config = dict(
    hidden_size=512,
    norm_place='pre',
    positions='learned',
    qk_norm=False,
    attn_scale=0.0884,
    bias='none',
    tie_word_embeddings=False,
    init_std_up=0.0388,
    lr_head=0.00469,
    decay_fraction=1.0,
    max_seq_len=512,
    doc_mask=False,
)
MLP neurons of a small language model. Each row is named by its layer, matrix (up: input weights; down: output weights) and neuron, and shows model dimensions 256-383. Each number is 128 + 24 x the weight over its row's rms, rounded and kept within 0 to 255. Numbers have three digits each.
Before each neuron's rows, "raises" lists the tokens whose logits its output raises most directly, leaving later layers aside.

raises: "ion of", "ion,", "ives", "ion", "ive"
L14.up1221:107105110153123133129143100126170153161172133159115136115158158103105132090105115164126143125133135130124099132121142155168129147099159171125120130138122133126110087170123154110120129151128103170138144150110149134125163115150160095071125135154154136153133127128100127190074117122117152151159086139117141140096122144119128148140158115122104141157156158146139135189140168084141097110106
L14.down1221:113135137127123087187130128114156118159159119171130136102149155109139123115130113131134128137120157149129160123116104136113089146133112183111134135131137099164137132149134126090128137147069132140188118132146129081126145128110155178133109147101116137160118102111141112172109132152136149118112091112112152122095146156133114114129161138108121155130120109119115098118147151122141156146104

raises: " than", " than the", "ived", "Chromosome ", "ives."
L13.up1102:120086096095129067095142087112147135124127109109147131101117128110141053154109148078107126122138127092114120075159138106113134124149127120145101129090123112166129080128157160101116126160180111118150134144145166111138168188118119135103133138122103136121141136126104138153094191130150114145111112159108152120107111130145104138095122160162151094177136147113107152092141136140171145143105
L13.down1102:108080127121117114157105089114164097139142121117175142092124135150137079155115120073127117129123171146118128143148167135114160100173100148159139170147129138111131117116123165109091100120173191125082132116141148139141154130147139129123124144142099106129136136154135129125151110113097110129115133143149115100159148158116133156128120127149156129128130150114114180088127147092147154146077

raises: " Township", " County,", " View", " County", "ville"
L13.up1000:120126142145130134123152169133145103099118145117132073170127154130123100133171150148118175133125124160131100130122136124117143096120136108161154102145148123179151116135157139113144126096104152112128125113119109120094124138104126148145113094096137110145157137135109154141091121069147083152090081133116120110112145126104149160137140145125157148105161140077122128153062136131112162129098
L13.down1000:128121172116152143128195069133180130149120156101130112108165110096095105104146146114151176115138089123083169128146183148129149096115146111131139142119113184155138139112112135117136158097128111101086108125164097162131138159163123140162111120138166162144110155110115142124107097101127087133105118158096142112137135113135119140128122122105150105076173131103157145109083101156120140151171

raises: "ides", "ff", "ide.", "han", "ide"
L13.up1947:063109091125131114165157080135119117107169157136141113123103109098164124107120124150142097137157133119136156083124142106100163159150097111148079122132125085097155120108153150125106100127133082144139097122134112087128106144136100116098137138139161121141119150159105135177133172139145121078094100134107155098133135130135157115130129134115119173133163135167135118103105113147141072102115
L13.down1947:126097133117124095180123088131141131116193149099127122076143154142107167085126140113174115169152183122147154092099158108123117101125105147100126141098135132088132136152089141143113116100184111117097142079138141136094109185088140134123104137124096137135138154109118105146136142148136097110116111168139100084171093154151152147137150109091115152115086118165155124093122116101126153026119

raises: "i", "i (", "i,", "i.", "i S"
L14.up1905:122141103135136082085095092083101215126109096151132079097073124072109141125157097138121167104127125114130106149137123116109081161102155187111096128143086114126114113099138107084122109119141154141094140110157131129118151135132083147103115166123136089120118101141127124103091132128116119096132140138108159108130138132132118156164133123104126124133145148124099117128135127122152114144134
L14.down1905:141124085094140137099093097108103124107123161121107148071158148090141136126134129129163143130111147085144153083102138145086120133106125167097115120081176118141146115164138152130167071126133126123141132128130147177159149112144131139128103140113085140091131073109118109131092090159145128122082158107154158111099139106126119113136131100131144151103102173151138134164129114164102115131124

raises: "uth", "ct", "ff", "wards", "way"
L14.up1379:134155106099110079120157166092096170151145085127094135121084126105138132108108135164135149120115134118122170106135139161114144106096113117130126124110135106113147144065114126101102097139124165137130120135137149093130101129154135089134130102165143139163146155138166116096154191096171131088170109153143138143137119111120131135161144128078154112153124132163138134077127118098157121133085
L14.down1379:168135153126132109113159162155091167120123133157122094101132114116109115130122086188115121137153121138094112116148133128129167069120095146114147110111158164129136153168116145126080148137128133162136102139126136153118138134113176137156170106175084149151145097142124117120138191162123121102088140150130106170101134152147146132146135103151138138126123153115129065149169140108127152119132

raises: " which", " which he", " which the", " which was", " which are"
L13.up901:133149088113117107150196126124098095131154144145095149124158160148120093112168093142120099095136120097151145126141113175158068161152153185114109135137098137139120114164141115184077159154146146171133092133135101118121120133122113113119136142138113115139133132103151110128141145112142115109101110127117135133135123145156134118113109134109159150118130154114151153109117114158138105139132
L13.down901:096146127133149105179112125119104092112141118126094094113144127116120071149124155130147161139139137148167103136106093120124092099108117097155133115126125103107159103135103118111094133093108132172132161148098097137097111088118126130133130149105124130118129120150140118111163142157076103116121094074151138150121123116157107131131143156172119159135113158134103124112137113136170137130147

raises: "urg", "ps", "nan", "ique", "pen"
L14.up1695:112132143126128096167133140095137160100092144094100116189108137149155099110139102136093147159138123112101115183135144138115125146126131151149117138122130128148115178150140166087139102170166145129147095119107105101078148089133106103111109114160127137127135122089107195132077114146117151125138122124116145117137118168152117119135129135094112131129130171130100116103144079151159136126125
L14.down1695:169120137138149105116157130100139111143085149118124120171075134150148112159132077149087097147138123111122128134116124163156088118112162141139151105159160140139077116152117160117137116093162090098133084096163088128095137111118128123100158089135134126145188136130097147157135113138132126128130124147112149105147106191126142125160145132089093157119152078140098145115132109161120151123076

raises: " ", " by ", ", ", "s ", "a "
L14.up908:113140143058146136152159181116137110056183140117111137126115151122183109069140126144122122128119113130131109090124131125160111119092127138109131173112174117136116096126130123155140120143120130141133136126133140111124137093069131151148147158105132144123117121105160119122128152143155155144116147131156137148119107123108133101105090147143162115088094108154144122108160125106160149111151
L14.down908:073151099103128158118169149109124111100130130146134082117152135163126162100108132156121142108163137119125129134145172119148126093108127153157112145136125132128125152149137130127141122134139144099116135164161152097141159112157145139080113124136158118105105103102132072105109157095110173111142128137176121150097124126180147101079107164147124092102150160147127143135168140105119164098112

raises: " where the", " in which the", " where", " when the", " when a"
L14.up139:107121110077103130113126093158143119151094128116168105141137139122101137147101129178149072140102099123120108135168108148124152119127127153121197089110054106113167141104168114145136133148095143113125158195122147115077128099090134154179107127122134118110150147136086151125147113116098132130110110132134080127122146116137130126122152123152164157142115132131096098185105154115119128175106
L14.down139:163132112151119110099123107166100123136112126104117129106122148118134126132167123156150116114133107130145113132147144095129123108090126188119111119102106137102162071102150125144096148121142127141146121164141068132087133131084125140142144149093098136108138132164118147104145149080141156113160141126113104099110110123129125095145110106141116134094150110119158134116107121124153165162116

raises: "ion", "ion.", "ion,", "ion of", "ion of the"
L14.up974:113093138111168150198131113115109114164116202115144113097117117114102142144130159097094153146142134134116087133117145121150124144146134139116153169117151117130135113131107157105114110124141130164136123135133150180141117124123100148119126148107134115155138169134099129149143098103112174173123086176121113130143166125079131173125134133119106152146138131134128143148120137147116155089134
L14.down974:133113125134141096097098154154142120106120104154108113150160148141174125127145172128093097132118171135076158121148147149104095114124143142112105136182074171113149156155110122163117126170108144088117116067136159091134130117149127122113161130150180094171095135141176196145121136105101127106148109094133130113153107087104200118139160118124160103150109130132159094153175172140121122148114

raises: "use", "us", "us,", "used", "us."
L14.up1928:116151146122116116104138166087132102171129157137091123140114129153100131114103127166161151136110127088140124164142120107159176101108144182130125127126118084123148131133102083154149109160100133130117169130122162108106099140109154096136123131117116154136127124098111154146134160118144124150171102148135110118120128170166128108170097095138098133186103119158110164149098139125139126106113
L14.down1928:112117130156126119158089156157115133153160140157136124141133106128145109090133111140126127089149153160136085126148118138152111086113109130163108137157070127110144124113125160144105137107153118138157150126127092124146115162114136105164125132142142124141130136115113135083136140135171143128153138196155132157111134131129137102140102077068111137128094134087124112155124163132143113127108

raises: " have", " give", " continue", " engage", " can"
L14.up103:077147159087107115142118136126175181078138148105151126160138180101090101141091148110136128098102096107129162076141111122145152142147083104150130141116096166115095087137112103104094136144140121082128099152129086124104102131128133127112135155173182129109105079130128122095158137165145122123143149100130175133102150123108134141123153114113120091099123071177145102142180124118103111128152
L14.down103:139126145121157147157141121077139130134144102173114103115145140097149155146139119107110062103181058114116141127104110121133106124131119135072109134147095136136106133098143127113154117118141160129111129133116119140161149141155107102132139162167146156120114132150137133112147151160103156112155134161090133089107114141058121180145126109109134109110104131155087117106097114151090178113119

raises: " could", " could be", " would be", " would", " would have"
L14.up797:150141097096121154151094171082158146126108145146132148165124089120115163104164129150114157104121133122129144121130105133118118152149127151132066083173107169147134117122142128162125119129110129139125101125104136178109130137138120126121148107083114133153137115129134110081119125159143124179123186143136125178109097123124117124149152133148197116132177120116142164146127131118154127102129
L14.down797:161109125143129109129137131099138123150136164115157096143101108141108133123158131141153110141154128102122127104146116155128114100165142109116124098158154110119113171113159188118119135123165154079124117117100147123141106168148119097115109173152145151082143121150104119142100139142158136135132113104068173124118124122101142115144136117147094113105116081124143146133157080138132109139048

raises: "own", "utch", "raw", "river", "rew"
L14.up1709:129121103131127173113121165108140185159131144137124092170129173110172131152121154094112158130158178104160150146123127167125146131129120089157133100114120145122132113120112150178147124171144182099125166138135157115115084132111109132097164135142148108100101114112127132161163169106121118087146142116092110120123097138139147202158110075130152079148119105117154125095141123113157131104106
L14.down1709:117134166174128145153081116155094186124161139114120109171134131116153120120163119141113145120116140132128135166135111139139143137173142130103186158103090185130148158112142134164149132152132138101158120087114089114138112096124116138077151149148115133110116074091138129121155136089097122047149136128108164087120129119128162114141097130147106110087141165121179099163124119123150122132119

raises: " few", " many", " several", " following", " number of"
L13.up25:126111138135107110117151123102136168155161142133101132149119156097133147131168124126102129121173144079138111134113150119137148136064177123149113081104150160134103141111094079118065131121112111111138111131143126123131143071143137163107125131125130141141139117157123116157109130150114125182149138171149121133129175179165087178141182123111133131138130100144108157145143159145144127118092
L13.down25:120112104130106157116123118135102196133116110100101116098159108113133082095102183189132131138126132141164106141110153138153081088104153111140139111154152087121117107120112142121139135103135120132107105124150107081119185122109120098094150091185119127088166128155136127157105113118105148123131124177109170100114143113138107142125143149171164100152064134154091071114158141120177129111135

raises: "ni", "co", "ne", "ren", "st"
L13.up1081:154164119119139138107179108143097168114080154095125108084106121160082139147130163103097107119152144123133150164147127120129158139145170142140137103125106096173137118073158121159094077101113148149144115171145175122124112140101093128112122162178101130160142147134194108133129117118090097125149162122096143115100109124100109074115142148150082130137121094135114128114116143139150147165105
L13.down1081:136150089092136090113135118135144156163124144115107160118105118129106126139098137075154153166145161120103136168179127129128156111136119141135100117139152175116137122127148131108111087151173104110111110144140066145139158146132097105114117122145130131174122179080163118116115147131083106115143171112062114100141069127119117120102096144130144093120155114066111104097116156157128178158135

raises: ": The", ": D", ": L", ": R", ": T"
L14.up112:092126131122150145178077129146115154104144108119072141124133125122169094148105135108112131112158117129128148137117109144133177144124107152147129117084161153103126107081120161131156094155126131156101121144115121166098118144155156116150133120155149131147101105129136106156099089079138138117088127103106120122181092104132133103125141114105180143162132148155136150132127152128170117163125
L14.down112:080123125123138099121139128099142109117126162100114141153104153162121084103091138151148120162167108093118158110099153106126151084113122078088138131129156118118122166140126107054122124127143163123121153148135096117140130137116086124133114128166144141110137116110133149148170135107117092120157100141114070109128152145149123138112137124173128158131155106138114135134140143100121140162128

raises: " ", " of ", "a ", "es ", " v."
L14.up316:140110114163143124145145154170165111109137109103115158149125107105095127122093110136127110164141128151137142111132129095128138145129127115134123140145154161137085135104105124103128105108150139107158164114127128142128139104101159127175107161142126137107117113137131104148119155133096169131105153128153112123106129072124152121112135170100108107133130106129147152095134159109101153059189
L14.down316:110120148117058127136109143126145129145083113127125114115193120134104107095090147140160148114170159109163105114114143153158100080119125149135106149147116127133121166122116104123146111107143151133116132132178104133141119165156145140116139101156125135087110154141134124128140131124104123130153153151108188148146137084108137099126122138183124171113142161131124152119112155178104157099146

raises: "ology", "ologist", "ological", "ology==", "ology and"
L13.up785:125144130159144144165176163112141140132185119124126085135075149138175110132128144154132132142134113142123123124151089123098146146109128131132130124156149158141130150148122149132109143107112111114081111136102134142102143126152140107099098087125102168142104156123159128122131147170109139096182137109158130150084133116115189067151140110143111091120169127131096100102104143099145086117108
L13.down785:132150121142105124154183172069117155144143143120155119154122127131126152142130111134129122116145137120086146087115146141167092114127171120131093140156139128185132073147177110137144160090130149126105124144143144121108107089130080125143148133096169174107094121099138125142130167147105097101137094112143149163129112116120142109089094107127087111152109192165127118138102100148110126087128

raises: " times", " time.", " time,", " days", " time"
L14.up950:129135145105135086161143151111154133087144116183115140168114162138127177133129101131079126102128132143120127141125094099182140142153112126155100121107154141138120144096147118116078136124110142178102168180123120145115155127141150125142127144105128117117139126146113111126113123088119159153168110164131147121126101117129139116199109117166109118109169093101106184116111123149126139101156
L14.down950:106112121120111147127125113156143172088110124128130149108162138110107101192134131118134101191129128089149124108097126124113110137132116134160184149148135144134126153110128097131073080088143111137119140160124111129117097112116162122102104203137122091144123104138173125160140137115096108107140126150156103127112116149091108124161093166142173093141160123112111152168166111132131111144134